From a checkpoint of a small transformer trained on Wikipedia.
Architecture: RMSNorm before each block, no biases in attention or MLP.
Training: 306M tokens, 3991 steps.
MLP neurons of a small language model. Each row is named by its layer, matrix (up: input weights; down: output weights) and neuron, and shows model dimensions 32-159. Each number is 500 + 25 x the weight over its row's rms, rounded and kept within 0 to 999. Numbers have three digits each.
After each neuron's rows, "fires before" lists the tokens most often just after its 100 highest values on Wikipedia text that the model never trained on; "fires on" lists the tokens most often at its 100 highest values on Wikipedia text that the model never trained on.

L8.up565:479493495520505443445454484501513473549468484530507510515455502557502473518490489507514513503500508501484490490486500486494502510502516471517472497532508503489505466501484502508544482477446478535460491504465488502505568520502499502516539517510485453514446519515482480498463489536490507503478534486544527503473530514529548484527422496536499519508485511497469522480524520461485503502521
L8.down565:524499519463493528533506480497493467474474520541509460539533523468533508518451535451508525513518499531523518471453501546489527489516479483471460512517500496489530516539495465489505509518525492479552536524525498469525467501536533487493537459488528477507494510466518546500543493505490502471538470528458473482476510497510502515537532495484464492492503475502459475469486504536490537496464
fires before: "s"
fires on: "'", " song"

L8.up197:488492468517503463497507496441457490516545496504484557514471503577514466502509531498514478521512522519494471527521491493482499482493476508478548478447501492458503497507511506506530472520510442515486524510501474527475531502497539452504515515510526540467432481518511521522478501503496504494480550542480474514517495521496495478494499474549489513500461486534485537509501453476482464554464
L8.down197:506496528517535471518491485460533512483482480506466495514480479467510498504509481533506540531531514488537482476480480514479517465530536488475489487477456537493537515525517548513507450563524499491487488514476534515527537520495486503501532486518534502533510477528505491464506501502490516522494520534482500459537488563498484506495502522499491517501464544459514488521539532521486518508512
fires before: "A", "L", "s", "ague", "S", " G"
fires on: "F", "/", "A", " le", "'"

L8.up521:459489491487476502512506515490497481519465505485488509558532538478478534499543496519495552503501500508497514507477492515491486485473455530527505454504493483485479482482486452501476478466535480516475463534491483502478545516457443501503506482483520491471496512501498480476547517509499471506493552470494510487524531479519486516483477480526522533515492514508499496512566475509533462480533
L8.down521:533524535507540494460464498524533504436497477465514510471474465528492481504511503464455493483485531508479491485542507492506502493518495495532515488524492491486511456481460469466530501483524491489509518550510518528494509490467492479547525534456514485524464516500535489477464481523486526498499501518504494505498515508519547485488528515473464480494464507491533438477463504507489499526456
fires before: "e", "n", "it", "ulation", "ut", "er"
fires on: "ec", "os", "og", " pop", "um"

L7.up209:518488478516525502501513496484486483516477506532527519563498531493499500436553501496496483515494501480457439470515489508503474487479520525518528492524471438468519538529508474525479483499464486468482534513533536494482540514508489515496524467553478519431462476508480495482453509514464481473517491539461525508525504495507463495510466503514541491511510545502486476541449457500504501528485
L7.down209:538471489486528508533510587472465543500507521505529477514496518494490515518530490477524502510496451523509486548512522518490498498493531488496528518526511489517535552501522526483493508499464510516463505523490492512513525477468497489448507446515525511499500564479515502514478493515464526461517472486494473484519553482541459485521480475507482465530485484526497575537548483504487498536504
fires before: "\n", " He", " In", " She"
fires on: ".", "\n", ")."

L7.up89:498535521476520494509504534503477536504499510453478515503487486535513489512460495481554509495493537522522494496494515516493486496516487508515463501497503504513494514463494494471478477505489467479549524473552482504462542484528541442513533505517486476503449496501498538540547534515473512496522544496536519498492500480486470517457505515541533477488464477524486482498491498508483462486490
L7.down89:464496455525460455498447504476487508500483496505461533494463518532482484508485491497486455492479463509500475487518495488509514502520448522498504524480513500515549469494489499550498479487503504526506520472532503478508499511478464486462543487490509479537447522482541469534480526528494482479465510513458509493502476536494484466485472497453479492481543462489510476471525503508522481496477
fires before: "s", " ", "ation", " A"
fires on: " /", "'", "/", "ound"

L4.up541:503556488513512514512481487462511507495523509528495503502490495520509511484582463544486492544491505548489478482448502514503493498495494489496518469510503454515469501499523511511484453475498489474487534503495541497511535468449521508490533526499561489482470458487497475501441518507482505491456520523506467564535486503509537526481485505513481526521458510512499529529537470539513511517522
L4.down541:499559508529512486481476501495513525511506481479517514484556502507461479550485503483522525548510474501498475495522488478497510439495483464482547539518487504533498508440530543476521528517504541516501470477469512505507491533487515544484515501473498532511469472465513465455515476468496475525513489508525522470516502507516512519508480519493563449487500467455464514493509489521490482484518
fires before: "ion", "c", "ivers", "a", "l", "e"
fires on: " un", " Un", "ers", "re", "n"

L8.up100:504498445501494557544497515468492521524479487523531554540486528472522500463526510487537462537469482477488502549492471493554491496477488505508496477504485500448495505537439535464485471513499527481499511503523544500532513498459489512493498524469494518502461516492490525506542483486495482472472520521518527468515453509517540499502484494555511493481477473509538455505502483491523544496444
L8.down100:474496542483479532492479543533496478489504483500509503516479494511527464510494468479493496500503476491492488466510490438514483518480480510496531551489502498463526463512564447488485513470491502531510493536516471504518495459489482553501530480484481540471537480476459521559473529507541496474528477504551472494504481556504463535489517525531529523526503500534519527542529502505487496486497
fires before: "|", "-", "a", "\n", "er", " Gen"
fires on: "\n", "|---", "os", "-"

L5.up97:509474517524503501468528488510493514484516481522503518528498480528490484502502495541471478510509542521493479517487507480527483462489527507533527521487480537510501527512459504552500490511469478508474500498479539525494534517510486542462540503495504512511476490563515515497511530476491523506492505533499473484497473513505506483480487521522518564507491477556490566488529490568472481518472
L5.down97:492527487513491479530496514503479454507485500462466539511514550497515481503483493457511449490469510480502505520505464483475546514527469508509507488505485514462508507511459508529493494484530548518526502532527458472507543486457555469505454470493457510534537501523474514504510487497473507461535492496502536498487494501472525478502506535491498480505550503455468551453491501465509488479512
fires before: "l", "s", "land", "f", "one"
fires on: "ir", "hy", "l", "h", "her", "ath"

L3.up479:471476529495555513506476491500500519549513478472569511507502492496534487475474514494540478531516533523516488508520497529491475488520455527478496472488469551506495494513508516518473477480487481539505519461514501496511532530523514487446509507506492496532520504510484500512485520565495465472498498538499469502498481526533518481506494477490506528480508493512489526492453511508514455530504
L3.down479:485495529509488516538513446516503489522439456492511524515489482486445478509478507471540502520510476510482500493541484458490503480505526492500490488463533491515524485502508481527466510499494487504435524466489513520517482512529462518489475500520491437505490479483466512464502473479529452503532475527512504504499496495489447497554514530518469471521493482515501522521511470547500463492494
fires before: "ad", "lege", "ther", "our", "wn", "om"
fires on: " Col", " Bro", " bro", " Bar"

L8.up308:490497503515522509465508534509461494476500522495490501555417484532516526499503497486521512513505507503507467522501525472480476529496492519510477532534505510466519503512517499512538491466506459528453498503472486483489488414465534506498501460516534519514512540496481480474535494493527470497541478528487503498487483526518490478505473482471489516525517503486509483520517514511482460479525
L8.down308:511497520530510567494541487505495487493527493504518512541495511481510493486520472462511521546569485518486489441497482495530505515507496551553478531483539500467497447481496510468508468488492512494533500513503460471517509502508483531467438497501540491481490504465544496455463517500487509468461490530497499479505475500515495511469496449497508521505513550496502497517528543493510442465517
fires before: "ular", "h", "pe", "er", "le", "p"
fires on: "ic", "y", "ograp", "and", "ty"

L8.up365:487513454518521515551506517491532470522487501502477521519495504507438477515499472498507537603499534494532506509513510507531476483465530506471508470476488477470492491503487497506495474458483456479501512521482518496503523467526501463462524521473502476483488565496528451536500519494500482514502559496512534465511468500547497440478477500525529495487508462507472488492476504535520497511523
L8.down365:451456486536508497453538492518474515559482528488480495490516538482554472508511506480473448485524498491524476490555494511509517487497466539485501507453509507522515473479508471524481517504510496527503489481523472498488452474485508530474524522533510478508485461487506534461523522486502522469500508456468543441531498450504447512481506516460485541495506475467503503472503490485523501476489
fires before: "s", " G", " ("
fires on: "'", " |", " /", "c", "ian", "b"

L8.up11:497514491507511483489506533524497526485475515484496492509502514508480487503508448489500541477467520494458465505490532500506474495517474520495513507530515480487481483536450501531498476516512497503564504476525507487517526443458495535502542512502499501481517517477517499573499537510458512502465486520520500512476561510517529536505504497519532487483529507513531525535524476476470515492485
L8.down11:456516494534463487502481498447503525464477540528452493489446518548475525470486546486529500503478487493498543498498528482487548500466502522531538504523547448517477495537503516476468537470506512477497507453542490484538519502489497545503510521507504475455481500526453512523481495483496462491507470514436515504475492483512534490530482522504508461490554543471505490480479517487475458501503
fires before: "al", "ar", "g", "otes", "est", "ital"
fires on: " qu", "ug", "qu", " v", "ig", " inv"

L5.up219:519504533501531476497466527512442518554483527494514503496454494484504543517502541484538494513542495510493505474516535564494523473483516500475482528495477517501493504537491495496478490500447509522572518495522504515522522504480543502462483485495467488490508506516488504517492469502494516539503496529528489551514506521489468491530491446512497517492505521512497482511488497540501523464490
L5.down219:501494504534540547477494504502508520508506486481526500521491525483524506511539479539522419436494481458488462529550532502536461531525483464490504499480477476499462493519531520517477459517535453527534505460526480498453482520498496502469466499537496497468551540453537487486504509483462482470499520465531528467473533458474480471497506491469475506533498540502482488481498510533511481507522
fires before: "\n", " U"
fires on: "==", " ==", ":", "9"

L6.up231:482492446432505453466504505503505510528456488495494505506515443485488461468481525520504530500518480480532477535512524476502485515482541510474488517526494481508459490522497479483504442527481529499495566473475493502500507438508510541501475519465504529528497519483509504493477493528499514505474481527549516514487499511531512491505490527485462506510512493519522487467519525517503532518496
L6.down231:477484532522504468541518467502535490459512494527532493482535507544521497513466510511500505496470496480492496470476470508482484466488522477532498490497510491491445507504491474530487515517524530538514482485479509533462493491507518466495498521506515577491513477532467413487489506497490498422527485509498503476493487494528517479491536484496519467476487486492489481496533534479525448482473
fires before: "″", "ir", "t", "ther", "6", "ited"
fires on: "ur", "0", "3", "2", "v", "5"

L5.up106:492507512531461451521495491512495467505510508484526483507512511536511461449491470512495528472503522498468505483442491526504460525492485509476490482512551495517470512453526493489507467504451496455436534540512481573512484473478486500473506521484464530501470496494464502516499518489497485521479507537512501506516546519496514492550490500538526491492537515503487465489493482428508515468473
L5.down106:515491513521492516498495510521517502489522493490470486548528528496493498517463533523507526514511513533480522481502470514497474482480534478497505556522513473490477488563510465526483530488490529485481513542470524515480501484503486502490495473553514513479503441512513467485504498531501530524463473488480514504535529552557472548509509549492463446533509468464473482532484511475475494518519
fires before: "\n", "ent", "ents", "ence", "te"
fires on: " ev", "==", "un", "===", "ud"

L7.up164:510476523460479488511459494488506504498539500519543500532497511460510534512504460489531525528514519485488465470478500544488503461535511485501471514468534490466498512545476510499444444515494516533600503502494511492508505477479502490486536500526479521510463519520535528491503528511483507467516546499452558495484471525469483505477472512528516507521495459483492481512481505479497528443520
L7.down164:516569473531518497533509522496501465508489488489420495510499485492519489523490460486465470507514525526493501518517495532521451494496500506485532518525479495465521489473507539502471558480469512498509503472517498516520571501549505523544486503484486515487534498517528493530447524478493464501469497495473491489489535505501463502487509504535496502498489482532513507531473468520480453493516
fires before: "\n", "-", "born"
fires on: "\n", " =", " ("

L6.up294:472553521518506507491529514511492538504488513493529521489482530485524553506535519523541533522502498501509474492505492476504456490463488500512492485534505483463504490489460470472475460489487476510516545475560498488511524445503522509517517475509515526438487549515521502524471508488493514466502475542493509495522522548529503535482479491490531516458501499498495529506497460509483479543475
L6.down294:514458545477504499490550468486458493496503480497503467515484494447493506475473457535485537529490466505503552491516471484500498491500524515466493444492464518471518537485501478444480490524489479509508513518549532490543501499521519525505513447553527518481506487509487489456501548521513472516470461498471453476517445496509522538513525461517509504497515546508501501509472524519532538475510
fires before: "ach", "very", "le", "qu", "p"
fires on: " e"

L8.up269:507533426485488433480487465500497521541492530516542559520496479524507526521549498516549492522517504522521499492493499547479532532512484483517503482471479524478503490545505482533481476477486526533499533511491543539497525502449458479523526464479482493499502501500492497484473544522490505507483492503502499499509519487542483510523491518526516499500485484500476508496532448500453539516507
L8.down269:499538500467498521523490512501526515489479532501521515517515536529472507497505492439524475527547470450497482502484502492497496535530492521478500477509538458479491520502507513448491560553515501493477495505540471508516511483493493482527554509515483512485514533523532474470460482480488490484494471513480500493482472488492461545467551528523513472487515523462497468514512470492536508496507
fires before: "-", "\n", "    ", "A", "H"
fires on: "\n", " (", " \"", "—", "    "

L4.up380:507514491484549490438513508506504474490522568520511493498496512530531505510548493533477517554503514507489446481499537499491501527537487534498476484488475455469498502479546485482530499527482531511539544495539484501480501477496506486472499480529483504493438464532479494482517516503485446480492489519540483497555497491507472497538508482511489490488507492499491480516482497460483504530453
L4.down380:483512478512499536536464507483518479510519490529538496482515539552481512477468484465502512512517497509479532501513501481488477460489506519539534508538474499492557469515506486509521551519477473544492508514467482497499484520475474540488547507489515471499496484529539443488485492499509549458434518540523472544517466455543503525514496501542471471537480497504521522515517499510490491537492
fires before: "\n", " The", " In", " He"
fires on: "."

L6.up607:527493499500491499520553480487489480519517484500488547498454489528479506526528482502496505545516509479509509522479488522513471468513518502523509490459495492524484523532502459529502490514439459520477538519498486524489518479507492504497519531474486463500460447545509523518456528496475495520510507494486456535474522488493502421504460515513511504477468438541469525538483484489529480504514
L6.down607:488500509495525504490541491488521520467456477466458475487512501468483504488497472518493500517464538498559489539514500462498490457565537481490472473478523515522486509505525470528511485508502476514517533491502506498539517478505484519518480508507513516479514546537494484513516530484561481528555522486504518523493531562498489534482512480480513509509507517502506493444490500505466526514539
fires before: "s", "ts", "ter", "ch", "c"
fires on: "'", "it", "ain", "oin", "1"

L3.up21:513568499517479518465517489480488530480511528491498533519505487518525515519562480536515511509481490483513480472461529508502452483498486477474524491491455538501450506500506494508525483451483476499532534495488533505469507494447544501518491474470519470448480507484485493480481487494519487514419545538511509500492461492555457526498492472521473470485483527517511496479566495511457483492491
L3.down21:510529528513510525431493481496502491508500454477472473498534510536521465516523482502515539510516463499482489482493517503496521454516440488495540503526496462548513521452511532475503489527518536485458488509492483470493508521463501542475484487467458494502459504480526469489490492500487461501537519515486496482535474521472487532558491495513529461466521512472506505521504497496492469523507
fires before: "ion", "c", "ivers", "its", "k", "l"
fires on: " un", " Un", " as", "un"

L6.up191:530473525493568517508474534477506506479515466488516511524501486492477512455502524494492505517494540502532489484478501493524500484510477551473508505519495526469492467528460485542482492492509504446563464498521508525455498509516483498483539522522528431525500492507470516546516515538485454486529565481518495488495509492519475494471507493479502534434523502523467541514501530530516518457503
L6.down191:458551486513479534516478506525482510479496522478540508490496455512558506489478507507483510499507487458480496481540485461496533466504480512453513526530542521503505479513522477507504503518465511489434481465526507454469480478474484474472486516485494520540457497458530520536505477496482461472483487465501440460492473449497495498510522465521501515515537525494493508480490524491471525464526
fires before: " ", " of", ":", "."
fires on: "ge", " September", "pe", "op", " number", " August"

L3.up100:477447531523475453513491488498496503489464460534500543487495516501483508484510520528526501513501506534509485502520477490547470512516539503489461521465511517513501507517523497479500489485499474540538478446493485524500527465490507498470545518475562533502509534515527489532459502475513494503500509521500515503499494502518510502487472514518502489512476497584486545512491497517511518535506
L3.down100:537508492534480520497514500462516500476494524492458484482514497476518476504430501497501540475501509486503520549519470468519449490516525494544495485498516476500499487515506551494459500521457529518505506539498499468489537542490511467492506476495513495512503543502509481505502511508517493476517534530502520451481527512526499532515503488555481512447510463485497453518438494553480517532520
fires before: "s", "\n", "t"
fires on: "'"

L6.up511:495493517499504457501527482473502468547479480438530517512469508524503527461514519519491537474499489491508514478457484517506489460502538552453522515522463484510490502509499524529480485487507477468458519500530552517473535492472516480452507500520482508482501497487498478491503491477480494527518581466505523485521505482489490480491484517523516507476521499516485486497464479479479545486444
L6.down511:522503482513489463458501541514556512484540522521527521506542484513512480502520520492485484528490495499472503539501535496507451460515543500516493475512486497503478527564547488526487498504483497518505491512500497552506509509499507501526495451532527528524532488504514478483495525523546501508417471503556453482493542520513452506528505495540468473535543478497502481502499489493496494493493
fires before: "\n"
fires on: "==", " =="

L7.up628:512514484481489492496461524482486480497455557484538494565496452539500525507497484545487456492489501515474479481498502492478490522492520503490475498480468470472470519555513495497485504515532485503491487519499523537476563476506515508436486495511499517531436482536513517497523514469506469552527518546510464481510502510497470483546477501506460504504560501517489477515496486549496493487481
L7.down628:449472547520535516490492470496496470513512480475537520489431513507487526528502521547482532498539443469538479476513479507481499455509473474470487507508509491498498534498506511477551521487495495520499542536523457485503498491502498522483502489508501469515508526475504542461481518537515562506524559476487468509521470461495515506485493513524470507519506509531498536485512501477520532545496
fires before: "\n", "el", "S", "q"
fires on: "==", "ra", "h", "ad", " =="

L5.up422:461507498496485507456458510518451503502490501479503503548516515498453541496510478484498461472520534489458493545505510498508456558495488471520474482534464501513508523485474488517553485521534500500514494481492506503520529498475517468491494502506492523522497515499468542484523519551493446528463479503529451507480483495509505459438475495477477503489518530483496446493523507476486508447485
L5.down422:494516501483518512492500489496504487490488447513460520499505526537550473486493430499493478484538499463523506543520459489484489508471497472520485479514531535485510500505537524468529469467509492522472467529501530523470511480520465497490518495474511480523532500486495490570488526495490473489564509469513482522485530507525496550508514459485512507549510540522505545502489486485483456495486
fires before: "j", "ics", "y", "ic", "ular", "ical"
fires on: "onom", "ai", "ic", "iet", "han", "ol"

L7.up139:487552464450471475501509523475505543544488525478494534516525485504484499497533497543516510513504488492522518484463491527492484532515473543504495534480460543463489467496511492509485487512467470510502526487467544525501511498469508511506498469462506504471514474507452483533535514500509468469447537506467524478508529474538497526488505517518516522489521494518516499534536457519450528521510
L7.down139:504488478488509454478464538521524474502438451509490468508498503482510489502497509516518520481506502471542524452478507494494499507512471505471511475453523534519506467502491518512490506564510494455497520457463512474537512484476529501468518451504464514485485462533511507499518491520505472465442529471509524456484546518484495503493511541496469514506488496448509509522508488516480495562488
fires before: "ess", "iv", "act", "inc", "is", "in"
fires on: " pr", " Pr", "pr", "r"

L3.up581:473514511528514535522487524475483516493547546515492530545519508497506474490509506502518496502502505496497453517504495494493442521469489523500528499502483548507489494502502479494476444465492518546486529473499467479486542455453512458530473510472490523524503532526516492510525481516511474451541515513464480487468502505565503511502479522492508545464488529494511505523496521470518470488475
L3.down581:489469494516522493494513476505480474494532457470499513510514498499523491528464469488488500507483477436509512454455515516489525526458483526512491484478457469499463530474517497471459503485479498522486497497545476542472491499481549462515453503483482500508511483487495538472452467459475487511491524503499505427495465491476505549513553544516487514519498552464526537522522540489514475499498
fires before: "fess", "gram", "per", "ject", "t", "ble"
fires on: " pro"

L8.up216:549571466491486528522520525499504504505491528438479503518471455480524556470539487516519534508556520481495509505460492539503474491525497498489524461484473456462473519520491514508482497465479518482504520520515473561518533492514492487533479503479511490519516502496471499499517533487490541538523533548481519470513535512517475485485476505515531516516497498493483527522503438538500483470507
L8.down216:501520510496490442492525497528519489474516476471533495500566487511468533491489475496531508494525549507472531508507528506482502554495521532487487517458467563494463486471513501486454478479510481488488526523510539511486560521548502502491506482499518532486507483465479453508506515463468503496517511496533505486544502489504516499482504492457537472492553497462490524519432502462487472505506
fires before: "\n", ":", "-"
fires on: "\n", " by", "us", ":", " name", " =="

L4.up67:532497533497468499506455473475440493488498527485485502559526525495457495499482487516502487508521560488496505514499507507538465507465454468483493589451512521509497471538483471531544482495504500527481518545501550456494516471511508467523477496483505454504559527505501529489492508510499442495488501481493515515440472520549492535503464511460470505492516488544486491513546515462499484499527
L4.down67:517470545508489522520497534562496516492488500485503502507518520479531487501532464489461467540563550513446441503512545525478525481488520517551523508516510482527476487505469493485522485524514494465449475511483465491522504515515525512503483486498504483486472526493519497459521493541513492486522475494496506475465489520481498489503527497480440458506466505508546520501547541509542499508516
fires before: "ce", "c", "k", "m", "g"
fires on: " Fran", "ran", "ist", "our", "ir", "mer"

L7.up175:457479521498509496500500475537514482486524513509526522553452517525444517475548485502477512473519494493533510528469483501482480501466472506482521557481450510483524451476498470507490466506502462500494497509474509489479530461442487505459553513448492475493558535478538511558491540476507496528473532501478485490492499488530497527475492490468506528500494500513482504497495474473514475543526
L7.down175:501428517501510492514500518490475448497507478490487543536521525515507466506480538477540464493451523488508448495493458472546509497489506533463504508474563533496518535522511504509496453496500506504511518514509569476541496503483503474443486492499529494512499497489481512485495533491522494462482519467459471496518476494509466480501484464492512459543550519493492506466487490511512507520513
fires before: " |", " G", "/", "anc", " ("
fires on: " |", ":", "s", "ear", "y"

L6.up462:535479483485553503475507503490486492534480519470485565495506504484473514504565528508511540552514488497501454496522462487511507494502527533531489544516467477470504492534445476464467493512495507464532515528481504509494509423517539489529505488506501481531514487544481504481472485496516458481461476477502531510513493490524484456516479527472542503487513500484471477483509511494488522508449
L6.down462:560500495547486532509522530540502449505484520511501463502501507537504510500490486481478479548492537549502525500484521496488501535466506484496526458522506515505591536511502485512510544515478498487475507461487494509498484533494508501453489502491493459548510473505520464506506491505499538453489471509478454507505512465500472509514452488527455493467471486465518516483488462478497484552488
fires before: "\n", " In", " The", " He"
fires on: "."

L4.up620:537558502499496495479475490520494476462520506490543513508493459555471480511523499482484472476489512474528500503436459537495477483486525508445495546484501487522490483560494487522483486477525468500502530501514494466450550477492496505476530520471479494497498493494465530476493500500508479524516551505515500521447496496495445466493462437496509520490477501553487483558493474474493491493509
L4.down620:445503534447514468466514478483524499465496486453491509527558578484501493474492482507488486514484494458524494472542524526449510479497507518472471515525504459506530500506532469469497480504514530520488480511503484483490450503486511502518508490499481513495476506520512468503527481503525463524485461557555466500548482511482475509474522502505544499492498516500507447525487485507475479542503
fires before: "a", "ment", "ing", "ive", ","
fires on: "ow", "art", "aw", "ay", "ut", "inn"